From a checkpoint of a small transformer trained on Wikipedia: tied embeddings.
MLP neurons of a small language model. Each row is named by its layer, matrix (up: input weights) and neuron, and shows model dimensions 272-399. Each number is 50 + 10 x the weight over its row's rms, rounded and kept within 0 to 99.
Before each neuron's rows, "fires in" lists the words (lower case) most often at its 100 highest values on Wikipedia text that the model never trained on.

fires in: "to", "highest", "t"
L2.up2136:45 43 42 45 54 46 56 53 50 42 38 51 35 38 38 46 42 43 48 46 63 57 38 48 47 51 69 54 56 57 64 57 53 34 62 58 65 50 50 50 49 42 42 39 46 33 50 42 42 55 40 50 34 49 38 37 70 62 49 38 47 42 46 39 67 54 56 66 54 44 51 57 55 61 58 47 44 60 53 58 60 44 44 52 65 61 63 50 52 43 62 56 57 24 47 59 67 30 45 51 70 51 54 51 43 41 41 45 57 51 51 55 44 49 53 62 56 53 54 53 34 62 60 36 57 34 50 58

fires in: "two", "three", "four", "tenn"
L2.up1850:56 58 53 53 45 46 58 41 48 44 41 46 59 61 60 63 23 21 34 39 36 40 53 60 50 45 61 49 45 62 44 52 41 38 52 44 48 42 70 54 55 48 46 40 54 35 70 41 54 60 62 46 44 54 69 32 51 27 36 42 68 61 47 66 51 47 47 52 75 39 54 43 57 66 71 35 39 50 76 62 57 39 58 47 36 39 38 51 53 37 41 57 55 56 61 59 46 58 51 43 50 45 33 75 55 48 51 49 41 49 65 38 53 50 53 46 48 50 55 55 49 60 48 50 49 43 49 36

fires in: "as", "of", "those", "known", "like"
L2.up2696:47 48 54 36 31 43 44 56 55 63 43 57 52 44 46 65 50 38 58 74 37 51 43 46 74 54 60 36 44 49 41 55 41 51 58 59 61 35 48 46 27 55 49 68 31 53 66 38 75 30 64 51 48 50 52 61 49 43 30 49 39 43 51 45 55 36 60 66 43 33 29 39 42 42 68 48 40 43 55 46 32 56 38 65 61 56 60 55 53 64 49 47 41 44 48 56 55 63 30 40 38 58 28 58 39 46 53 46 46 44 57 43 38 43 64 52 57 54 67 55 48 50 61 54 50 41 36 46

fires in: "on"
L2.up1803:38 34 30 32 57 49 47 50 52 53 55 45 67 35 47 59 47 56 34 58 52 60 45 42 68 47 56 67 47 46 53 42 64 56 51 49 45 44 52 62 60 64 64 49 49 61 43 55 49 39 58 58 42 54 66 55 43 57 45 43 32 50 57 35 39 28 47 60 58 62 46 68 72 56 65 47 37 48 57 44 51 51 50 40 61 39 52 49 73 51 60 55 72 75 68 50 50 49 36 48 57 46 52 41 32 58 58 51 42 57 43 49 13 39 59 57 57 56 51 42 54 39 51 38 53 41 47 65

fires in: "both", "same", "similar", "as", "either", "from"
L2.up2631:53 66 39 44 70 56 49 53 29 48 49 48 51 65 54 60 32 47 64 56 53 43 59 58 37 33 45 54 47 41 33 42 58 35 63 51 43 63 63 32 49 31 55 42 46 53 46 51 45 34 56 69 60 54 58 48 56 52 53 53 57 34 32 58 39 32 39 44 47 55 47 50 48 64 38 48 54 37 64 46 57 35 58 41 63 65 37 60 50 55 46 43 48 41 53 50 52 43 48 54 54 40 62 51 58 49 43 62 80 50 34 52 45 53 52 56 52 48 64 44 53 42 59 30 60 70 44 35

fires in: "of", "for", "january", "december", "over", "november"
L2.up225:43 49 38 63 58 46 58 45 68 42 44 50 44 56 47 48 43 41 46 47 50 41 49 40 56 55 54 61 55 45 63 48 47 46 45 55 39 49 50 37 34 30 55 46 57 41 49 39 58 38 52 54 52 42 46 53 78 32 54 44 53 36 42 45 24 38 46 56 52 50 57 55 43 42 40 46 62 25 57 45 33 46 51 48 47 73 52 31 42 25 64 57 68 46 50 46 48 51 58 35 58 48 64 47 59 43 59 59 56 58 38 58 56 37 59 37 50 58 60 65 48 66 61 73 49 35 48 53

fires in: "to", "one", "in", "from", "candidate"
L2.up296:49 53 53 52 42 40 44 51 56 46 53 50 45 32 32 50 53 28 48 35 59 59 53 44 61 44 63 62 45 40 49 46 42 55 43 52 34 61 31 58 50 49 51 53 66 58 48 49 49 53 57 67 45 58 51 53 38 63 50 42 62 57 34 51 54 46 64 42 52 55 56 58 46 48 54 50 26 45 54 62 49 50 76 57 51 54 64 37 47 74 58 51 24 50 58 39 55 31 26 55 22 59 56 38 54 29 53 58 49 51 36 27 49 70 49 40 50 43 53 58 39 53 47 76 41 44 67 49

fires in: "of", "above", "than", "to", "beyond", "side"
L2.up2308:60 48 39 48 66 47 47 42 47 48 53 57 44 64 65 57 52 52 60 46 39 57 53 48 46 40 37 52 45 60 50 59 48 42 52 49 47 47 52 55 49 34 28 61 41 52 55 42 46 48 39 61 58 53 42 46 56 73 57 68 60 47 51 47 43 51 34 62 47 52 54 48 48 49 31 61 45 49 26 53 55 49 60 40 50 54 56 54 63 61 54 54 60 40 70 67 47 32 54 47 67 33 43 57 58 70 37 50 54 65 48 51 51 42 31 48 33 62 41 33 35 51 38 54 46 45 44 39

fires in: "to", "by", "top"
L2.up280:41 42 48 53 47 30 47 26 47 59 46 58 66 51 50 36 44 34 37 17 70 65 42 49 62 64 56 46 31 57 54 51 65 35 44 66 47 39 47 35 57 36 57 49 62 46 54 65 50 42 59 67 38 59 62 34 48 39 66 52 61 41 26 69 46 55 61 45 58 54 61 64 49 49 55 59 41 27 41 43 59 58 43 52 63 63 55 61 54 65 63 57 41 54 71 49 30 42 56 43 36 51 46 62 55 43 47 46 36 41 37 37 39 46 51 53 66 45 63 59 37 49 39 52 49 39 58 52

fires in: "to", "against", "with", "by"
L2.up1050:58 59 51 44 69 53 37 72 51 50 53 28 51 40 62 57 64 51 58 40 38 57 58 63 45 65 50 45 45 31 61 45 62 57 57 38 44 43 28 68 55 44 59 48 48 57 45 46 58 34 49 53 57 38 54 60 42 44 50 53 51 66 60 57 61 36 50 61 51 53 46 54 59 39 33 50 59 43 50 50 47 38 60 48 42 57 26 40 53 36 47 56 49 49 76 72 41 62 66 49 63 50 32 75 64 52 49 37 56 50 55 47 51 50 52 59 41 52 41 45 61 53 56 62 24 43 49 47

fires in: "of", "withdrew", "in", "that", "1929", "on"
L2.up2524:57 40 59 43 56 39 53 47 32 39 54 48 48 54 49 37 60 40 50 50 51 69 47 56 34 57 48 48 34 50 48 58 44 56 58 70 33 40 37 46 48 55 45 73 57 33 29 58 42 35 51 69 42 32 54 61 30 52 57 26 46 41 52 47 62 48 28 47 47 41 47 53 62 57 58 53 48 57 63 33 47 54 59 30 37 38 48 40 45 52 51 43 72 55 55 46 45 55 65 66 44 52 46 45 59 53 42 53 53 35 47 50 46 51 55 41 60 30 44 49 50 55 42 40 56 48 53 51

fires in: "by", "of", "containing"
L2.up159:45 35 51 68 27 62 68 40 32 31 60 66 49 63 57 50 45 54 56 64 43 44 56 56 42 49 41 48 50 58 52 40 71 53 45 56 40 55 55 59 38 55 47 53 48 35 69 40 65 59 31 39 42 48 40 47 50 73 48 59 30 37 64 38 49 50 44 40 50 54 50 42 50 62 54 47 48 56 43 43 46 65 36 51 39 61 25 40 51 50 62 45 32 50 61 50 64 39 46 50 39 51 50 54 57 50 32 58 54 41 48 48 45 44 62 65 46 48 40 46 67 57 43 49 65 30 63 77

fires in: "to", "m", "400", "for", "100", "in"
L2.up2396:43 65 42 32 39 56 49 48 49 40 57 65 29 55 64 55 49 35 48 68 61 43 65 67 64 53 40 49 52 46 75 42 68 52 42 59 42 44 49 38 58 49 53 54 49 51 65 45 61 42 61 49 58 54 36 63 69 53 42 44 59 62 55 52 50 45 44 54 37 76 49 34 49 40 49 57 46 37 29 50 41 69 43 55 41 44 51 58 35 42 35 36 70 39 61 40 47 45 37 56 57 40 39 54 50 32 60 58 60 57 52 47 53 19 46 65 49 58 39 40 45 64 56 29 49 51 55 43

fires in: "of", "s", "that", "being", "while", "was"
L2.up2753:56 44 45 38 36 46 53 57 54 60 59 63 61 60 50 40 53 32 58 55 55 52 47 67 56 45 59 56 32 42 70 60 50 48 46 72 45 49 63 58 59 41 60 44 49 44 53 32 40 53 34 63 52 46 47 55 53 56 60 57 39 55 49 56 60 57 63 57 45 66 53 45 62 41 70 44 45 75 41 42 52 41 45 46 54 60 48 46 39 54 48 50 42 49 54 71 37 55 59 51 45 61 54 51 65 38 37 67 30 57 59 50 47 23 62 28 74 36 46 54 55 54 50 52 42 54 65 53

fires in: "of", "where", "husband", "for", "allows"
L2.up458:36 51 40 59 49 44 69 47 35 46 55 48 53 66 47 40 47 48 62 46 54 45 49 55 59 46 45 40 53 47 60 39 59 47 46 66 56 48 38 48 48 42 50 53 36 41 60 54 34 61 38 39 37 49 57 54 46 47 34 63 68 42 43 41 61 42 54 51 54 63 62 64 55 59 46 66 59 47 53 65 44 42 59 26 40 55 66 47 33 52 49 38 30 57 58 54 59 38 45 52 43 56 52 41 55 44 48 61 43 46 48 46 49 60 48 52 43 42 36 36 58 50 63 51 55 72 49 54

fires in: "as", "to"
L2.up1122:43 58 40 61 62 35 40 56 50 47 28 52 40 54 43 45 40 30 44 31 43 64 58 65 43 76 44 47 52 44 65 48 41 65 51 41 55 44 45 33 40 82 50 44 61 46 46 55 61 38 52 50 43 55 50 42 70 37 38 60 46 44 49 57 35 27 52 57 63 55 50 59 60 57 39 55 46 41 55 40 54 45 41 58 44 45 64 59 52 69 41 58 52 54 47 45 55 45 62 58 57 46 61 55 50 47 73 46 34 40 46 76 35 48 55 41 48 49 64 46 44 47 54 44 46 44 53 32

fires in: "to", "not"
L2.up1383:43 57 43 44 59 43 39 44 62 47 67 54 38 39 48 55 62 55 46 60 54 60 46 29 41 71 32 56 36 47 53 61 56 32 52 45 52 63 49 47 60 57 49 53 47 71 43 46 37 40 53 51 28 50 53 36 31 74 48 48 57 54 39 69 63 29 62 45 56 36 28 48 50 59 50 60 59 42 50 62 54 39 40 44 68 49 54 66 58 51 38 35 55 46 64 61 40 35 48 51 68 48 60 45 68 33 50 64 44 36 56 54 50 45 55 40 47 62 56 58 37 57 36 46 46 52 51 50

fires in: "league", "chart", "album", "who", "year"
L2.up2611:46 44 63 42 52 38 43 72 48 40 64 64 66 47 54 59 34 52 49 73 57 51 68 47 50 53 56 52 45 42 50 34 45 40 41 35 39 36 50 46 41 51 45 49 50 52 33 38 51 45 59 32 52 59 51 46 45 41 58 54 38 51 51 59 50 62 38 38 44 59 39 62 49 57 54 52 47 68 51 40 53 30 51 55 42 41 48 51 52 56 42 64 41 60 62 57 47 56 33 59 59 55 66 44 69 45 29 55 39 51 46 35 47 38 56 56 44 57 53 52 39 54 58 46 61 54 61 52

fires in: "of", "from", "for", "to", "into"
L2.up1228:34 50 33 52 47 50 54 54 48 53 45 44 52 40 62 38 50 53 62 46 42 60 26 73 46 33 51 48 42 53 67 42 59 51 59 53 55 46 54 49 58 38 40 71 41 32 43 53 64 62 40 30 45 48 56 29 51 57 47 51 46 51 53 38 67 49 56 46 54 40 41 39 55 46 49 45 43 43 59 51 35 46 59 54 28 62 76 47 58 53 55 53 36 47 32 35 53 63 66 55 46 55 56 72 48 38 70 55 51 42 59 59 45 44 44 40 33 39 39 49 56 55 47 30 61 59 51 58

fires in: "to", "rather"
L2.up1026:50 53 46 31 52 31 52 52 42 45 39 42 46 57 47 48 64 41 49 55 51 60 55 62 54 37 58 43 66 47 51 57 56 57 53 54 73 47 54 54 56 38 46 51 40 63 52 63 45 44 57 50 52 49 35 54 48 55 38 42 68 56 35 57 41 42 59 41 56 41 64 44 59 54 48 44 34 42 51 31 57 53 31 55 70 50 58 52 57 52 54 57 48 57 83 38 53 32 46 50 38 35 66 53 48 66 47 58 50 49 46 34 66 44 47 50 44 53 57 36 57 63 54 45 65 54 40 53

fires in: "of", "held", "at", "on"
L2.up1247:37 35 50 49 44 29 59 44 56 52 51 46 45 51 52 48 56 50 57 41 46 38 52 38 41 48 58 65 45 47 49 30 38 61 52 54 37 42 55 52 48 51 38 42 63 36 61 40 44 42 63 54 46 63 59 76 41 44 51 41 48 51 39 51 57 54 56 51 54 58 50 66 34 41 70 53 47 35 50 51 55 37 64 44 62 63 37 54 47 49 45 67 53 63 56 39 56 55 47 41 50 55 32 71 46 58 62 50 50 44 42 48 52 44 47 65 54 53 53 45 53 64 40 53 46 33 36 56

fires in: "to", "tobin", "would"
L2.up2400:40 66 39 55 47 46 47 51 53 47 56 56 50 51 45 45 45 56 54 53 57 53 56 31 53 54 48 63 36 56 51 58 71 39 40 53 44 42 64 44 50 56 52 61 61 36 51 77 37 48 65 61 54 32 33 44 62 42 53 65 56 52 43 38 57 63 31 54 54 47 43 34 47 47 53 44 51 39 49 56 37 48 51 50 58 59 61 45 32 37 52 57 54 36 46 53 45 54 45 54 55 78 56 37 44 41 38 71 43 63 38 57 45 61 41 33 54 60 46 55 46 52 58 40 41 33 35 40

fires in: "to", "from", "until"
L2.up2008:56 70 58 41 52 48 49 38 46 43 59 54 35 35 50 40 43 59 69 61 58 59 51 48 56 24 44 40 60 39 50 39 47 62 50 34 86 64 59 54 45 44 38 30 48 50 45 42 50 40 43 50 61 37 60 54 68 44 47 70 52 44 59 49 49 49 47 58 40 42 47 38 70 34 61 61 21 57 48 53 58 50 47 47 56 56 41 47 49 37 48 58 56 54 43 67 48 68 57 50 43 49 49 41 42 37 54 65 73 47 52 60 61 57 37 60 42 52 47 43 44 34 47 50 59 54 51 49

fires in: "of", "to", "in", "along", "for", "8"
L2.up1701:48 53 29 55 44 42 59 41 46 43 35 36 50 44 59 54 62 48 50 46 65 41 51 57 47 66 41 44 55 56 52 38 52 62 63 62 41 68 48 43 49 35 45 45 33 47 74 48 55 51 65 43 38 51 56 43 63 56 50 46 34 35 53 38 46 48 35 51 53 72 48 42 60 55 59 53 39 45 49 65 42 65 57 46 58 33 57 57 45 42 34 39 62 38 64 55 41 49 50 56 61 38 63 41 53 35 64 24 53 41 31 54 48 38 54 55 55 44 47 59 39 61 65 49 55 68 46 27

fires in: "on", "each", "guelb", "off", "just", "between"
L2.up546:46 64 31 45 60 51 58 57 55 44 35 22 36 44 47 52 47 51 47 50 59 47 64 32 38 51 64 49 44 46 63 49 53 44 49 48 51 45 49 56 42 49 56 56 80 52 47 56 23 53 54 40 53 42 51 55 48 52 45 48 51 69 57 59 45 47 59 51 51 43 48 53 62 58 48 57 49 48 34 48 50 47 58 46 57 56 59 56 68 43 53 50 60 40 59 42 65 59 30 48 64 51 49 29 39 51 74 59 44 58 53 49 45 51 58 50 53 42 43 45 50 50 44 55 51 46 42 61

fires in: "on", "aon", "note", "john"
L2.up627:43 69 57 40 52 46 40 67 46 56 33 41 55 42 46 39 31 39 46 41 73 61 51 56 66 65 46 44 41 50 42 41 62 51 55 70 53 61 28 44 45 52 54 34 51 57 56 61 27 51 52 34 35 41 64 43 58 59 35 51 43 65 50 53 37 35 49 56 60 39 39 46 61 58 48 32 54 72 57 42 50 72 43 42 67 46 42 54 59 51 36 64 68 50 46 58 45 33 50 60 36 39 69 39 52 44 36 60 59 58 43 34 51 59 44 51 52 55 57 69 65 49 58 49 51 46 44 47

fires in: "and", "as"
L2.up2005:44 38 37 59 39 53 47 55 39 52 60 34 57 55 60 62 39 42 61 48 44 56 37 50 44 50 44 49 48 52 43 66 52 65 49 43 49 40 52 49 54 42 60 63 53 52 56 57 51 48 42 64 60 55 50 50 52 53 50 67 49 40 67 52 61 45 55 58 43 59 62 41 46 48 39 59 68 49 52 75 41 65 57 45 46 40 41 46 24 49 53 53 62 49 24 57 52 57 44 34 36 55 40 38 59 65 48 54 66 55 39 49 50 51 58 65 60 53 56 52 49 51 52 47 53 49 54 57

fires in: "of"
L2.up1221:38 30 46 73 34 55 50 51 49 67 50 31 50 68 66 42 48 46 42 54 56 52 44 52 39 38 37 73 40 50 53 39 53 59 48 49 45 58 55 67 31 52 48 53 27 22 49 56 50 48 57 60 63 63 54 48 58 40 63 54 53 35 65 53 29 63 43 40 61 56 52 59 58 65 72 74 52 42 39 59 45 59 49 53 33 54 42 55 45 41 53 52 53 68 55 65 51 67 61 42 61 74 45 51 67 52 46 59 52 55 47 35 37 39 55 22 46 58 39 37 58 73 48 36 39 71 49 42

fires in: "to", "could", "can"
L2.up848:48 61 50 38 44 47 53 52 57 42 42 35 51 32 49 51 55 27 42 48 41 46 38 26 57 66 50 50 50 53 46 52 54 45 42 50 35 31 48 48 37 39 63 53 50 51 61 56 58 71 43 61 59 49 48 38 56 50 46 72 53 36 45 41 43 56 47 49 29 60 57 34 58 47 51 59 52 40 56 64 35 61 61 54 60 66 49 51 25 47 51 52 45 48 47 61 53 46 61 57 47 49 73 36 47 48 43 41 45 60 36 63 66 43 34 44 54 41 77 54 37 55 53 36 62 40 75 31

fires in: "to", "note", "together", "while", "for", "others"
L2.up2464:33 53 48 45 57 35 47 32 58 38 41 49 35 31 50 42 43 42 51 54 47 52 49 49 68 45 37 48 64 40 64 42 65 56 39 51 43 43 26 61 40 43 46 55 46 49 50 37 37 47 43 47 35 42 40 46 41 48 26 41 46 35 46 48 43 57 51 60 42 55 45 43 52 55 37 50 17 46 49 55 46 40 49 71 48 58 57 40 40 52 49 61 44 45 51 55 41 47 53 62 57 37 51 43 67 56 39 39 49 55 29 43 57 42 60 48 42 34 38 33 65 54 42 52 32 56 21 36

fires in: "m", "km", "cm", "meters"
L2.up2623:60 57 36 43 59 45 56 51 34 63 40 75 57 48 45 54 53 38 53 51 34 67 70 66 68 42 59 54 43 50 64 34 42 52 62 46 36 49 59 74 62 61 31 79 54 50 49 58 38 45 43 54 63 46 44 56 39 54 59 51 63 63 56 65 40 46 41 47 55 50 55 58 57 59 45 35 45 44 53 40 41 57 38 34 38 59 54 52 31 62 55 52 48 61 32 48 53 34 48 39 49 64 35 59 39 52 51 52 66 49 56 61 56 53 51 58 18 54 69 46 46 49 65 57 51 40 61 47

fires in: "to", "not", "t", "can", "cannot"
L2.up1119:42 55 72 44 64 53 51 56 40 36 29 63 45 52 57 48 54 19 51 58 43 44 46 46 51 57 24 66 62 40 47 64 40 38 46 58 74 48 46 47 52 40 48 43 49 37 59 62 54 73 56 54 73 41 43 40 51 42 46 60 65 51 48 51 51 41 46 47 37 53 54 63 51 46 53 31 47 38 55 35 55 43 54 54 49 41 33 51 47 43 33 60 56 55 46 50 48 58 48 52 54 55 48 44 49 41 53 44 44 22 55 68 56 58 43 35 50 32 41 42 34 52 47 56 64 68 63 31

fires in: "to", "of"
L2.up452:29 48 47 51 56 51 62 46 50 39 39 64 32 50 35 57 61 59 57 37 53 40 51 48 45 46 54 68 52 47 41 38 48 43 48 58 64 48 58 51 41 68 61 49 56 59 45 54 61 51 56 59 67 54 58 37 60 62 49 59 58 42 50 60 53 74 41 43 46 34 53 39 52 51 54 28 49 53 56 46 61 47 42 67 60 38 37 67 28 45 38 53 67 68 52 60 50 45 49 41 52 54 67 53 62 42 71 64 53 33 37 62 66 49 31 57 41 54 43 60 41 30 62 43 52 40 69 37

fires in: "which", "name", "film"
L2.up1305:58 53 53 41 48 57 68 53 55 53 63 71 60 37 70 38 46 51 57 50 54 41 38 49 53 44 52 53 51 45 58 55 47 30 50 47 44 67 64 44 44 27 45 26 65 47 50 36 69 52 48 74 42 45 58 44 56 61 54 36 63 44 59 44 53 48 44 46 57 53 60 52 47 68 37 60 52 30 44 37 47 39 42 49 48 45 46 50 42 60 31 47 41 51 81 62 43 46 42 51 57 39 47 55 35 38 62 52 41 58 72 48 55 60 18 55 48 48 38 57 48 53 50 48 42 49 52 54

fires in: "of", "million", "billion", "called"
L2.up254:52 35 48 53 56 60 51 48 48 54 61 58 46 40 31 55 59 55 42 54 33 44 48 53 66 68 60 43 44 44 52 48 32 58 39 59 63 68 36 61 47 63 38 50 41 55 46 44 54 35 40 41 60 41 52 64 49 48 55 50 54 31 42 38 49 50 53 60 51 40 45 31 48 50 59 54 52 52 64 54 49 54 44 51 49 50 58 50 28 45 32 39 36 39 58 43 57 63 64 65 40 69 53 69 48 44 62 50 40 47 41 49 61 58 52 44 37 50 49 57 61 61 45 43 36 59 43 41

fires in: "of", "to", "on", "after"
L2.up1314:59 64 54 31 45 57 54 42 65 41 46 69 48 50 68 32 62 35 53 41 62 41 48 56 56 30 54 43 45 47 68 53 53 44 50 56 46 46 37 47 63 50 53 54 55 58 51 49 37 55 47 52 55 63 61 51 54 57 64 64 55 51 44 61 48 39 52 51 48 45 45 35 65 37 65 68 49 45 41 51 54 34 45 43 39 41 60 40 55 60 44 43 64 53 60 45 63 51 45 40 38 48 57 60 47 61 24 54 54 31 47 62 47 50 58 50 56 48 62 58 47 56 63 69 42 48 41 63

fires in: "of", "indeterminate"
L2.up379:50 56 54 47 53 49 52 49 73 47 60 42 54 52 54 66 50 55 50 51 34 24 42 55 45 51 68 43 40 54 51 56 43 45 52 57 38 31 49 56 23 44 56 56 47 38 50 47 66 53 49 45 59 42 45 52 71 64 53 49 50 55 44 49 47 69 40 57 45 32 43 47 42 35 48 55 55 43 49 57 53 45 49 61 45 67 48 43 53 50 61 45 41 55 52 30 57 55 58 54 59 57 51 48 40 44 37 32 59 35 58 70 48 31 51 52 46 39 62 44 59 65 57 44 53 48 53 57

fires in: "of", "with", "such", "most", "together", "from"
L2.up85:41 47 62 50 49 50 34 49 34 60 42 45 70 63 58 42 47 49 54 53 39 41 42 38 33 67 47 53 42 70 41 38 51 46 46 59 49 56 42 48 54 56 40 33 52 37 58 51 42 56 48 25 44 46 38 48 46 42 51 46 54 41 48 53 31 58 46 37 34 47 40 38 35 66 36 50 52 42 44 51 55 56 49 49 63 46 60 41 45 42 35 43 44 45 64 69 42 45 47 68 50 54 50 49 65 35 65 51 36 43 40 63 44 56 67 67 52 35 50 36 62 76 61 46 53 56 52 37

fires in: "on", "in", "according", "brian"
L2.up2731:45 64 65 36 53 53 41 43 39 41 49 47 47 40 56 56 42 55 39 46 44 43 65 56 49 61 56 54 42 57 48 30 73 40 49 53 44 50 59 69 61 47 48 43 42 46 36 45 41 45 59 39 39 41 48 63 55 67 54 54 42 53 49 45 60 41 61 34 44 46 65 16 59 66 46 49 29 70 62 52 35 33 70 51 68 60 52 46 54 63 51 46 63 68 72 34 65 63 47 58 69 53 55 36 46 50 50 48 55 51 60 40 47 45 49 47 63 60 60 51 33 44 39 41 53 59 56 40

fires in: "to", "rear"
L2.up1563:52 45 53 36 55 51 54 47 34 43 40 36 36 49 62 71 41 53 32 48 41 54 66 48 56 46 54 39 49 47 70 63 40 50 47 40 41 60 36 64 59 33 44 49 56 50 52 46 81 41 58 43 49 41 42 59 51 55 36 57 56 57 60 53 40 26 52 58 43 68 48 46 74 46 33 49 72 56 44 48 62 52 47 50 57 60 40 53 53 40 38 56 61 44 55 54 36 53 40 46 64 41 39 41 53 38 52 49 56 55 70 52 44 57 49 63 46 48 35 55 33 40 33 80 41 49 68 76

fires in: "as", "to", "the", "place", "s", "be"
L2.up724:48 45 47 45 46 39 59 43 56 49 60 55 48 43 56 64 37 56 64 31 57 57 42 45 49 50 51 60 52 55 34 42 56 64 32 53 58 46 63 42 53 56 39 58 51 53 49 49 44 41 30 60 60 51 58 59 37 59 69 53 34 52 51 42 57 26 56 38 48 60 67 34 47 53 60 31 57 55 51 42 42 58 51 60 53 54 39 46 45 78 55 68 45 37 61 58 58 39 54 46 47 47 56 50 50 51 64 56 43 56 51 43 39 57 58 48 56 49 69 54 60 64 60 46 73 50 37 65

fires in: "no", "to", "sq", "all"
L2.up752:47 53 50 51 64 58 62 48 57 43 65 54 51 43 26 52 42 64 48 38 72 39 52 55 64 45 47 45 47 69 56 54 54 53 42 47 48 61 60 44 37 47 57 45 55 45 53 50 48 40 46 61 46 52 55 50 52 32 42 60 44 34 49 53 40 48 56 59 45 31 43 47 37 45 44 61 51 34 60 40 46 41 54 43 58 56 57 64 48 47 36 75 58 40 47 36 47 29 43 42 34 57 65 59 26 42 49 60 60 44 51 31 56 58 45 63 37 66 36 38 44 53 47 40 77 36 52 54

fires in: "1", "a", "per", "academia", "1st"
L2.up2182:41 43 46 57 67 45 53 31 47 57 37 52 49 45 43 39 49 63 57 50 45 42 37 69 63 60 44 55 63 34 44 59 64 35 54 48 59 44 59 62 60 37 57 42 47 44 62 56 35 31 76 54 45 50 50 65 49 72 54 53 59 59 56 46 48 48 57 48 54 43 36 54 46 48 41 45 56 66 40 45 47 30 38 69 43 65 54 62 57 43 46 49 56 52 53 46 61 57 66 39 33 58 54 32 67 60 48 57 56 21 49 36 45 34 60 55 48 28 59 33 44 47 41 41 65 45 52 54

fires in: "it", "she", "which", "he", "that"
L2.up828:58 49 49 40 39 43 61 50 52 53 46 52 60 52 50 38 28 52 47 55 50 39 32 41 46 54 60 63 36 52 70 25 62 54 50 42 37 47 57 48 39 65 44 50 47 68 53 43 60 59 65 65 46 66 55 64 48 67 51 56 62 38 55 73 64 49 55 49 40 50 49 53 46 60 42 55 52 62 59 63 35 36 45 56 64 54 45 76 53 56 22 39 60 74 58 62 34 53 54 50 48 47 49 45 51 42 70 46 50 44 43 37 48 56 57 41 45 42 69 55 41 50 41 54 63 59 39 50

fires in: "of", "in", "for", "divincenzo", "council"
L2.up1725:38 52 49 40 64 28 49 56 47 62 48 34 51 54 53 33 50 46 36 50 37 48 42 55 62 46 47 74 44 49 43 51 41 58 37 70 45 65 51 46 60 59 44 39 63 46 47 38 44 62 60 52 51 47 45 37 51 45 40 42 58 55 28 57 40 47 50 35 56 46 51 48 26 52 55 46 69 63 52 50 41 38 52 64 47 30 49 45 58 48 57 37 57 52 35 48 47 35 54 60 54 55 54 50 46 54 61 57 48 35 73 41 56 36 58 37 46 52 33 64 46 57 56 74 41 29 53 41

fires in: "to", "from", "central"
L2.up1421:42 34 50 54 73 63 41 56 55 57 57 55 41 33 54 45 48 72 58 45 61 62 60 33 63 49 50 64 40 61 47 49 41 45 60 73 51 45 58 57 45 58 55 40 48 54 41 42 55 43 51 62 36 52 64 49 54 52 49 39 68 43 44 34 44 42 36 46 45 46 42 64 51 54 37 51 74 49 35 52 52 50 32 51 49 61 53 55 48 47 57 48 27 49 47 60 52 54 40 39 53 49 59 29 44 45 28 53 57 45 50 46 31 60 50 64 48 60 31 46 40 55 53 42 45 63 65 20

fires in: "of", "for", "in", "to"
L2.up1428:52 45 47 46 39 66 60 42 83 31 62 52 65 43 56 60 44 51 39 61 43 53 39 52 64 49 61 50 34 51 46 52 60 60 55 58 48 46 55 60 50 59 53 52 47 37 66 38 55 47 58 48 63 48 67 55 59 54 35 64 57 46 37 38 51 57 54 40 50 57 55 54 31 63 29 53 46 36 44 45 40 64 65 61 51 60 62 50 62 53 54 37 50 63 62 48 50 60 35 64 48 46 41 46 42 46 55 60 44 41 47 48 60 50 54 56 66 52 49 46 49 56 68 40 61 50 58 42